Weights of a small transformer language model.
Size: width 192, 3 heads of 32 (1 for keys and values), MLP 512 SwiGLU, vocabulary 2048, 3.84M parameters.
Architecture: rotary positions, biases on query, key and value, tied embeddings, capped logits.
MLP neurons of a small language model. Each row is named by its layer, matrix (gate and up: input weights) and neuron, and shows model dimensions 32-127. Each number is 128 + 24 x the weight over its row's rms, rounded and kept within 0 to 255. Numbers have three digits each. A neuron's up and down rows have the sign that makes its largest values positive.
After each neuron's rows, "fires in" lists the words (lower case) most often at its 100 highest values on Wikipedia text that the model never trained on.

L3.gate420:159147088110107105131076139134096133150125181094100151165134115102064133082092148134161125134125132158123137106170145147124108154111133127134116147111125099131127145115127132121083152184148093127113058091109138109109146121132145148120172136185122117128126132136142136159098092168079130127
L3.up420:138073093096171125174135116126117113140178134110121131091125150116140122130116093126099141154128127161097132118114144150124126118114123160093136059137090134127153121111114130133140128128150113171150149145135052150141145116132131160164165152141133138088096180096150114130158132137100124102
fires in: "some", "many", "several", "quebec"

L3.gate6:136166129141099112182143118099112162153150089151103159116149130127119141144154178128144109166104100124081174150168123154107127134159148166095103139134150121167158139152059143170139164153136156157093145140156162124119122090130135123111141128150122138086128116157158171120121133123145117123
L3.up6:139160124145090109144126131177127135143151094118134124108159107113144104142103127125145131086142096119127154138142168176113099132132112134071125138132160124135130123135118127129139133152128125132106152144158102160159098124148140101091190148127149128147160142181170138130072119101168139116
fires in: "had", "according", "led", "due", "by"

L3.gate28:101100160127141134115127150151111134133105123188110120132127097129166139123095105132139118167141141146104140119142117124145130130130103130155108090160121128122104111130072143071117124131129130144123114133129096138126137102148147163122098096112206120141123133142147149118115141143161125131
L3.up28:193137120168151118126128174096115125114134110151128103137139180110096119100127114117124117160134129133107142093130135143116095138082138121130119127128111126135131152084143150118102150107075113107151122100126127112131136115116144185133176151140158134102146060129124101147139082127107108161
fires in: "many", "any", "much", "bucharest", "everything"

L3.gate187:123081128139148113113112119134115173135123147149155129087121106130109125099135095138104102137148140103132107110159094145146123106088052106156101127177138175101112128104149158112127107122138145130102106104107105099127170126133088069159118111166125128135125122163130128113130101169157137126
L3.up187:153119116115113095147115096170097159144104130156130167098164139110074135126167110169151104125119120127149170124118156124159137121104059098154105122106107118095156075129120118111085111173132186155107139123123120121104147105131120111101092144121160125122096111158125116122153118120173148153
fires in: "more", "most", "not", "mostly"

L3.gate375:155080187121146115176100147141093114144162103130121108128132113159103141099129141099140130124139125133124111101117124132133145084099096143164126114150115106074171131141113111149150148158139130156135130130110128139092127133124179106136133127173137101103106144086149149060131145180106105140
L3.up375:145130154113124101175080128115087141165133086115123126138126163111157131127130172093142124104142158112174115138123112130094097062117133132121068145160155075137137124134122140139143152094118122146124109135110128153118131155124148098152125108136149113104131104116191146101105131178091123122
fires in: "such", "reg", "34", "region", "regions"

L3.gate4:150166106108080135148123144123119118149125128169100140125160183138159136140094078133130168150115138142110148093090155154114124126116096124092149116107098113114081168118149112146126097099107098090116145147123089157143170151101087097129186170145134127137113120122130116119165108105125158130
L3.up4:132159096124108139131132107135165140154118135131096123175128160128139170146127122135120143132087121104160178086122149143140136141131115140092119111097124129157095124114151131142120134055132094095094103128139113117134175126118106162098156154140176150150150107141145111148092102062114134095
fires in: "south", "north", "because", "half", "software"

L6.gate292:156160101121149135114134113085141143083111088112068113098121084123181105160103153130143101175137141148172119157116139113137112119119151095173131147120156137150119095137139132151140089118110127129124107158114135155072099142126118118090083105108112138162115123110106140132126137083106155133
L6.up292:082117120153087138088130181128095108156116114151169153125112114146154095067119145123153139140106119139111118133128142157122140126131114104110157158133160126103141072156176136147140108089077114138141147123144084172105107083143155174151138125162120137148112161067140150116135133135144140137
fires in: "it", "there", "women", "people"

L4.gate483:142185140125115088128124132116130146094107149099145120147150137107162162157140180131109085181134158097137129167135125102159133095076148102148105100134098126171142114173077161100154133127140110149064118112097116157100152144139104125134130145063200142144133103132146138063148153126118167102
L4.up483:113182103110153092172134115125104170109149179125127102127132127123113121132152169118126137133127139130153150144114101128187104125079111112115102131168108098161131104172078138086133121128142139155099123104121120127138154104132156132081125156095164113167095087086139114111113110147130129123
fires in: "more", "most", "well", "reversal", "according"

L3.gate323:142109172121068107165151121115144156150149135157097116139151106119141141134139155141130129105111108145087111116140103114090107157119133127113197143142142148174108121100116126155176144129138155140140108146135137139159119124093114115149153115160126092122161135110125143142082142107120130108
L3.up323:145106187129073102135143119131151122135121112122136090153141105120106130156105126181172115107161138117121145140136138118119104117118116106093127140159143170146108096099101089127153163108151151140121128137150158105151097103103151124117173100152090087133106143103127115136107165106114140124
fires in: "had", "chart"

L4.gate128:178115143159147142092141107106130154090145117156113137104124138144145113140121117147146148084131116116131117133150144135136103155099121140104100134131162131158123153174120117106152134147105160129103137165137125122138124161141146161110117101102130107142089152100134112150178109142134150139
L4.up128:139143126142158133105139149111067152132124144163104122114085182115135137161126135116154126128090150091142152085110148095150142121166080131102146109167114152137123156187117107139141115153146152116118081104134144097122137157172103133111187128136142145131143125156120110143118148145178132121
fires in: "n", "total", "votes", "population", "average", "goals"

L4.gate470:112127079149127154135184138126161125113134114134127140142156137125142110092163135129133137127132106149110106119111126150122119117156125143107150135128130125127157134142134115131129125159124096163109112187106160111100093157116153108144150137139131147129138153111156121176130109139085114085
L4.up470:169118095143112128109171161083104130120159120135156125144150153123164119142158148170119155154119149128124119099136136133139131105188121152121118126121118150121091130131148106117125144150141130161152139164097149150127088115139153105144159120135122133114117136118159108140143093121090138108
fires in: "place", "gebhard", "richard"

L3.gate143:158126142083170167127161128133134129125190148136162128132089146139125118156115084130140105094073139104142145117095132086158128115112095133088101128178189144145142138096146114150127140100095111111108135101117210111146131135126164125102103127121105130122179139111114134125152116089145120112
L3.up143:102161128156120153114113109124157148142139120116134133114172145171124110146102172106112105198137135144145120090122084115096147156138122114109160116101088113097142093137100139110118121120143116151109117123134146099134157123122151098102180140117138096141112106094103151125114129162148133134
fires in: "a", "augustus"

L4.gate261:140127124113159164154115129109161138091141088155122086085102138142062136152139102142165133128104145107084124092124126116147094117163144113099128153143089154156156143169137149121163152140159123151149114098117138162107092154122142134124154119105158135101104162120175118135169126104138119125
L4.up261:132100156149121118111153134101165162117076093101138087103141110152115113062124153113133145096161154145144139123128126115096144142138139127101200154132119180188125143105158106146149100140144150140146095088138086145076125134165129092146125113104132140141119134150130130130129116113143128132
fires in: "court", "october", "march", "december", "april", "june"

L4.gate33:119097088108141114131137152125135150083116155120129122119155136087128119092120113122119162124122114130159134121122136084129151097140131090117180127119128168143131138146113119128137144133110145125138135157111114133138136151123126112161121080122094098198128142109148144164129088126136135094
L4.up33:149130132136159106114123098169144164102130121131150172083105121145074190110148122176141117145141134128135147134135087122137114130107098117064146130123122099140141188140142100138095118132107102116103138113113136093132180149099106138106120094142087157155122096143144126146140141104126143149
fires in: "n", "october", "march"

L3.gate484:159127130149147144112141148142141088113144063124119127137097163130119127129142129150164191134095158119085168145164129156140152150114129140136159077122145129129109126099132147096112109087132104136137083112116130106132114150143155125118117122141149134101119077127111123088119132108146135093
L3.up484:118113133089117150129123113138150140125179131150111185133111107128150083119133123082154123172162104097146148147157114137120112137104130144143115121120150135143114113133157082142163066136144147154152153149133113119075129097093132103158117152064139147088089134096135149101116085128165141094
fires in: "in", "as", "a", "this"

L3.gate394:134117130131107110135145134119137092142140121164098106129127107089115132157130162146112122151161135158154151137112120078149137106116143121102079164131166131120163144102151136134102145158156158131162130114083124110140120102072140159114094139124139139089178147111114100124145138166115163124
L3.up394:180177106133110163095147106160175153069124097132166133167103117097154124125126126129108175112115140144117161080104149094112132132109134115151133125108135105127162157185108184107144111124144149149185108100062130170139180134117105128145149168146120117114157168133103102147151144140160154110
fires in: "county", "city", "district", "town"

L3.gate357:079126111148113139153117138116146121143137111110104162124119115147018088124088129139127110115132146110138098117123137110156136129109092109135135092100148091129157137152132143148136166126174117157169182115088078161086116132114137109136163151143142097114150152149154140108137149127122146133
L3.up357:205202123114115148130141098120138117094097147129131124080084142086128110137149078097125090121159104116104153158111163098104146121129151165109135126143112132109079121145152089140128108135127103134123089181112099087096085133101150123154151144127101123084105114119103123156138103180096118137
fires in: "while", "when", "where", "young"

L4.gate211:148144126104114145114099109111186149104121161105085168118130129112146135106099108135122146114171117127099155132090165126138158158128150114113138116121127100112145089149141130051117147090132117127140108135146107172145098125153113138165070163153155146146134151116153113129101110109145138169
L4.up211:181122128103118192157115147055163152115133143094146138112140107150122128105110131092154129125176143125095180142067138144141116162084122132109144113158104139112158071151103138143119126118149128165092150127120090171148087156171116123152128150106150135127152153111115134146142113112160149144
fires in: "national", "international", "cultural", "natural", "best", "plural"

L3.gate412:132117122133097082114142140117160141110174134101114137118112136118148093146132124157149168112176133083141114138124142116134169161137153109145090096115118105115136155140114094129122079107149115119090164162111133098110104139120078094154149106135121105102076195122175123114105143106142147123
L3.up412:147133089136119153117165111120075095134131101133123086149134099128127092126162148146088095111143156116132149146104137048122131135144107136097139084137137120132135130123130118158139122108117112120135153158101090142132111141138128136144120093138113126122086124139113137164132152122113150153
fires in: "public", "place", "held", "published", "known"

L3.gate452:115111141170108137150158139121132118130140172173138154127087160097131087135141108097121145144131150124163133152125138157123131097100102126143161165129138137087088126141098128183168131155126142110119110121114134116166104123095103077093078183128117123109172123128136145136136134149110132127
L3.up452:105161149141122112144132148125187105105156120161117109125144130118128124085133088138141105155127120124171139131187118115101116104139124171118099129122120147121108094169109104211154065114113130145110143154088146138081116102093079144135097126095141149131169132133159142195138128136095145125
fires in: "management", "man", "manager", "since", "manual", "restricted"

L4.gate48:091126145098131145119105140122107175144183160065149151151178104172093143096114126157161137143124122119138143082130103134104098131113072147115120082111134113147171118109142138133144129150129125114144075110144165135118087126117128158132126123118125152074129128102171123153110113143134139133
L4.up48:152067130125112131148107149106124137154073098106085109114143128137126128136074086122133126095117160142108120139115142147085113116153127087129092113148116146110104116103127095132118163137154078096135128123177149095125136137124120191122197099149144161108125071113115114141158097124126126166
fires in: "over", "about", "any", "numerous", "numbers", "around"

L3.gate58:143154132143094161162129115101112171158142149133131148109127135124117115129111116184141119128100168122129120146135136079143126154114126126134113127116178086143156196174136090100096081110104135183156140130188153152112135135116123148114147123164112159111085166107117114143115157143091093104
L3.up58:128118152114137104152077116143142118136132102160106080115119084118161108154135125123132132066132137159138056109156171154130128136103118166137143121134139121137118097142109139130164144143143093127072071144121102088125102134128122111111129157100118136111135155152140143097136127147116156133
fires in: "i", "its", "isbn", "if", "it"

L6.gate478:143121086089154110106117165095142120147108166111161138138107127109080159141160119120140145152145087118133118113104107120150097129123135109097086136131107189125140149139158137119151084132153113117120131121105094136161107151121074134083166161150141156118130155117111105109110130137114107165
L6.up478:128131143118133089126092105122126127105155099129102136149148156134162083121130142102168156132092105105136099160148153170131146141136187136110158149099119163099166128113114147143107154116104126124204147123146157146134104143117099155113143184146129124054166118099116156140118114190115111135
fires in: "chart", "west", "key", "northwest", "southwest", "apps"

L4.gate167:169157130097122121112117128120093188159125086116155183121164107148135066119129132134175116130094119153103134127148130116162085139146101080086099144144124069141124154135158114143090106164167104148169106152121148150113102116083150151114137144150093145117119111126123167107141151147113142143
L4.up167:119170167153094172126088115103101110119153067117091151136148142147127115147079139134200128175155101112111134091104117113153103149123162107098143151144105122169090120128163134144109103127134087145114134145123082139110114101143108126141169140107143117106139143144093102134145161174110134123
fires in: "and", "against", "quebec", "nearby", "queen", "1982"

L6.gate156:115173151137084099134115118156157115149115143131126133101086089135103139112140132156137161160128102112081130159071162109127130141101095118119126107128138122084141127124143128161160113139117147144159151187102149127151091130109133122142129163107113108125111151155142108153129142118143179096
L6.up156:132183106152125131152116124106142151109116116145151108113096133141125122133121128162102136116086118113140116151087145181141106111080104098157157161126134127100112127121147121133104135103129117117140131150136140098122174071086088116119073154131138131137149128175106126171165141083167106126
fires in: "was", "but", "were", "would", "could", "did"

L3.gate42:085115165154108121151100068146185113162141129126129126099145111150135159143115058150158168131152131096128138127103147185131127139096158084163149108144114138107134090144136154091141097143125178137135096125119138159103146174085120185135119128142107148142103143138154118147139138105115161092
L3.up42:112101123145144145144120094158160133131114122126102120137123109133155138153173081155169127153150160141160101123128114145113172130137141127119151111118136116100130095152110105143134088125114143154126125127113205104112118143106106152117104143114117184129133123127119115115168140092143109116
fires in: "may", "did", "do", "governor", "does", "could"

L3.gate408:115106103146125081092161127106156136153119124138126139173110162136140168115070138118138149153133105137137133113113143142121112118114143126085165164098161131142116113140168112139139123094121127127110121104145139112158162122159129169129126164131104123123114121132120170176129159123134080123
L3.up408:114153130132147126135132096099115137189109116094143106146134157153127146144144111085095146136096131102125156146161164146105115118133146165142149150114117133118099157108114133104121144111155116103101116123134097114121155162148096117087089132165137120145076102150114138108113148144141097109
fires in: "5", "6", "7", "black"

L6.gate476:124096121103144169106117108162068107137110085113111153130141166154113075155108144150105093145117140131155165137099118129115102151123098165107142106108139141124123136099095159170162122122110161162124131158096142109158111077103096113136138114124130130116098104161101113153091126131155110139
L6.up476:087110154165117105127156103142121098183096142149128179102166150132107107143116088131107134111103121088150132116151131119123113137138076128133104165120128150140155126157130132168109105167120170161094163111112122087146146104148119082096120138148118138127133094162093132148137151119132138087
fires in: "most", "more", "very", "mostly", "the", "less"

L4.gate121:138124126079129157132086149148132115141129122097138159117123117108110117158151096104126103179132111115119169131139124111176177122094057105095125140167113125078097142120137133106143113159177109145128160171102148154106129124173134118107160143139164118146130139133100095101100155184133124127
L4.up121:158146143114141145088091129130157103135132083163136168081138143116107129131127148096126097157123200146114129118121108147148110097108137138127188090129148097077105122118128128098131092119155132136122070127129113049113165141143144113099120155124156073130139091114115109130140145131122175123
fires in: "gebhard", "self", "himself", "co", "jukebox", "website"

L3.gate148:130148133178169178152127121135086103137087136139113138140111155128118147153147111151104176130115107152105154123121168131105163136180118146097118104154128122124105119161153141146093110144156107105161076146139135104130119124141127098152106132139139131151125170113091144153136137109138150130
L3.up148:114114146132116154158117115098184086104123157145150136131125143124132123081122143096150169155179105139089156122100132146131132103102117140154183106149139155131138149076147143153111137150140127124120177100152071142131112121153151118117113167133078140155133160139130128115161097148095163162
fires in: "final", "railroad", "daily", "finals", "details", "retail"

L4.gate246:103140155106151142096133107129135116119170191161118111119113130124155110122109102166135112125189139084125096154152130133138131141124123082133148095165097099150156119137152156111121111158132155116142128135103123153122075113097114118129068136116138115123095155170134165062102149123144142133
L4.up246:126158137125111121106158160135208146088162139129115145099128100118156140118122123117082084130190144121119147147125131134149116181141142107171169110137115124117148132163147112123099136160150125105098112122155130166144076132109127132160103115125118128109071114140138151112138176113116141142
fires in: "of", "total", "air", "airport"

L4.gate7:142092149167111105128101160136113133122138169113115160153108128126136137093145121125143170133116172151121159054133115145133147122096112152164153123151081117107145130137149134107131160158174152129126130111067131096152153126124144129134141102137102128137125125121125140127134110123154125105
L4.up7:143142151131134119129068141135163121124126128162145132087103105118067123118084124105115078184113132177126152088095055107099130109098113137113117103126090109121158090131151109123140147155133161132115129101099124097119137100124102118081161102116157111092124112163087132140145140148115139138
fires in: "some", "many", "any", "one", "several"

L3.gate20:151116095130130162072147100093130104115171117109140097129168122161120157157137160122152121118136148115122121112131164151176153123101081164106113144142164171129149155109139145119188128131145109125109091103125127142134105132118142111123086163115144110171132092105121157056130120135157131131
L3.up20:073102116120100136120149125134140152113096081152116154126153105136157137091143119153178141139099151129156131103135165118170113097149123064149061115132156120161135124151145119145127123131135071099125088149099140134143137130097162131157093135179098137146113133152088095166156128102152134166
fires in: "district", "river", "county", "democratic", "society", "total"

L3.gate466:104103093119134126107102102122147161087119153123116147085105142109105117126140109131116121102123148169097137123100118111135137127067120119134101175151148104114116142167123163127129087135127114161067120153143140142146171086132128115136133127115155126075129149113115130122101167111115154171
L3.up466:139140131132161168144158125156148106082106097109177089107111119187138094139127090112130131147124107137115179147094100114134145144170152137144101141169120087139152111129130124093138152087130148146092130127170155106184130111085099108123141128146118173130147142121145139147157146119070144115
fires in: "work", "works", "based", "worked", "working", "studied"

L3.gate44:135151165130135140148160157122109181122097170131136106076117112096176133142131152120075103123147126112126117137132153117126163114116113129086099100139165159160132125129117107132145105156142130144112149134123102110134129134134128083108129148111134109111085083114134072168143085120128136125
L3.up44:122144100123124131132125090152125133135139095071115128113142130129156118165129149082123113188101146130089128138129136120100095140122127123123155123129092143093150128121165120138198116153093166111091142153133143161113098073111154148136154152143155119124146113150162144133119127145133158159
fires in: "since", "until", "like"

L3.gate173:098134127084158088157112180104088117128138160161112162175170127121137129144138118126152147157133124139179137132096151163121122139079110132130136106121093097142151148145128096135154129152147115128139135142124114123102155125112114138169131061092152124106106164125109137162096099125135108122
L3.up173:120132143110140102137107136110118094139128114149128130125122123133163103171134110116163137144149111123129136113113116124117138126097159126174104112109114155121158099142121134134138089126161138080168123151109112136110108119135075138159145111116125097142127163168112159116136112112133134141
fires in: "one", "both", "each", "between", "any"

L4.gate500:154076130117146149129120132109151124148149122093119138104137105058104129125113142132120143138124101106125162111123120146154146163124153081108102131119108134146124146150156096139093164131151126134137154104092147124089100142139105122123138167112127135106099071139169122159160158096185124135
L4.up500:165117131131132122123138106130134153157142105096150114096136149102160131137079137142174147155122098094101165123129155153159144142129147064107122115112117134152124110185182133119088136103143146082114093123112136073106124162157129167136133174101105136097108096140175112124129135088146155117
fires in: "or", "and"

L4.gate150:107129153076112124150099165116131125081119118097139146132102114094110172110125117124094150092106089122164145104174115106137129110148149130122151146112128158156154151131137158189114152137109097131114099094109107163090126135116133141128112125131171151154104154095140135145095126121089111168
L4.up150:135139158112159109172130121132099102091095145100145121137081069101130120136124113117094174091157128111144165126103138139104135105138127127115114151113115166153132133152113141130130159118126125116129152101130104110176130135100162162127097111166155111123087148100103085184121143130087106139
fires in: "number", "top", "age", "us", "made", "aged"

L3.gate313:097109144129111161118112154124101135155173110108135150168110156107148110131096188142139118182134146104127158112103112142136157078134085117090134131141116106160096120095155135089113143095143114127108106123112118138125142118140119077093114129137140145117115124137149151114143123145156113159
L3.up313:112125167153135146121127107061090115136159140112138181149083113114133095159135122127143158195112162121128158156143123141160193138103125122120134091150115109143068164121112120111126132125185139148109141166147102143131110147117119099121130113137164098129117140085108134135117091160158118156
fires in: "for", "foreign"

L4.gate59:076124131078092123148175175101144117110160120133138151085130159136119136147113121094120099096152099110094121177162140156118102122143137105143185111104121133171138128141105132115149152167180081159118118112120114161084111134131110150126119126103123169142128113129124115145129155135146094086
L4.up59:096133081107129144156125166141135129095153133133161136111144115143092108166128112120162093137125111142110087142136175162219129134157123201116149131129106155125144137137117125154098186177195163126101147094123114116117154121132154119121138116121109103119095096134135127171145174103142128100
fires in: "number", "side", "video", "mixed", "guide"

L4.gate254:150177103136104124134113131130076128134119155123128111122109134124131101136090126123128154117080104087127139076105120099120125105122097123158114102110122133091150106136157076130155080105183128138100108150126118131122159127104113067090137122160179143149116160092136076137128156092143140162
L4.up254:149149126115111126144093133155143158124115138137115094139147183134101148163102108114132125147130121130137127148073144154132114102093122116128131128120116121080134138124172103133127055117142133090122108172089106131088115149104143119120136103115137164128093100165165157148118147118111136134
fires in: "where", "because", "said", "time", "result", "opposition"

L3.gate46:164157119127150104144136130118080131125073152176073110103134146122162141121123104139088140125161142109148127138165135142140141152118139145136082120137118122099158158160098110105146122064106131145080100156134127148144161074131103141114076118117134132116144130105150116090157159124082127085
L3.up46:137165124156149122137138157130125142114098152121109113098154132138163140073128095141083091119107094098144120146138168159129146125125129145135116146148093102087097136116142146126124092138150147131147143134126111132160161101136118139116133110131151066107174108122172096161137117153099127083
fires in: "large", "small", "various", "different", "smaller", "variety"

L3.gate297:150133152121150146125148166160129133116119157170077136128088101105120122091174131127123184172170161145093135145126128114127134185101135115189103110107122166113150095125133119078144104144110115140128117144116107189112113091120130130169152150139166141165125172109148155168110105118157126131
L3.up297:113164110082167131114131183164113123113116135156099113120103106113115123099156127162159163167160143106079150159144138121115117167093129142169103100105131117112153089123129163102136103152150126159127103126144126171135120128129134151156122135147159141134110197122145151148116103072162122118
fires in: "this", "history", "which", "however"

L3.gate310:109118100120122158121127184121154120110135118137119109145156142132117124136170115127072148079128098123135105075128142115077135159171167111126105156147136146135092152107130144164101154143119104109143169081132140121115112110129188095133094104123136174151121134118140156132161156124099095156
L3.up310:114185107074135128163124143134110162099147137171143115140093123109147105145109121093139166107152151129154156135127136133104107139134110089125121118148109146080144101102143148152136203148135102128126146141153125079134113149182111092137176129155109073122141140114110143113120083130122164140
fires in: "round", "season", "final", "finals", "term"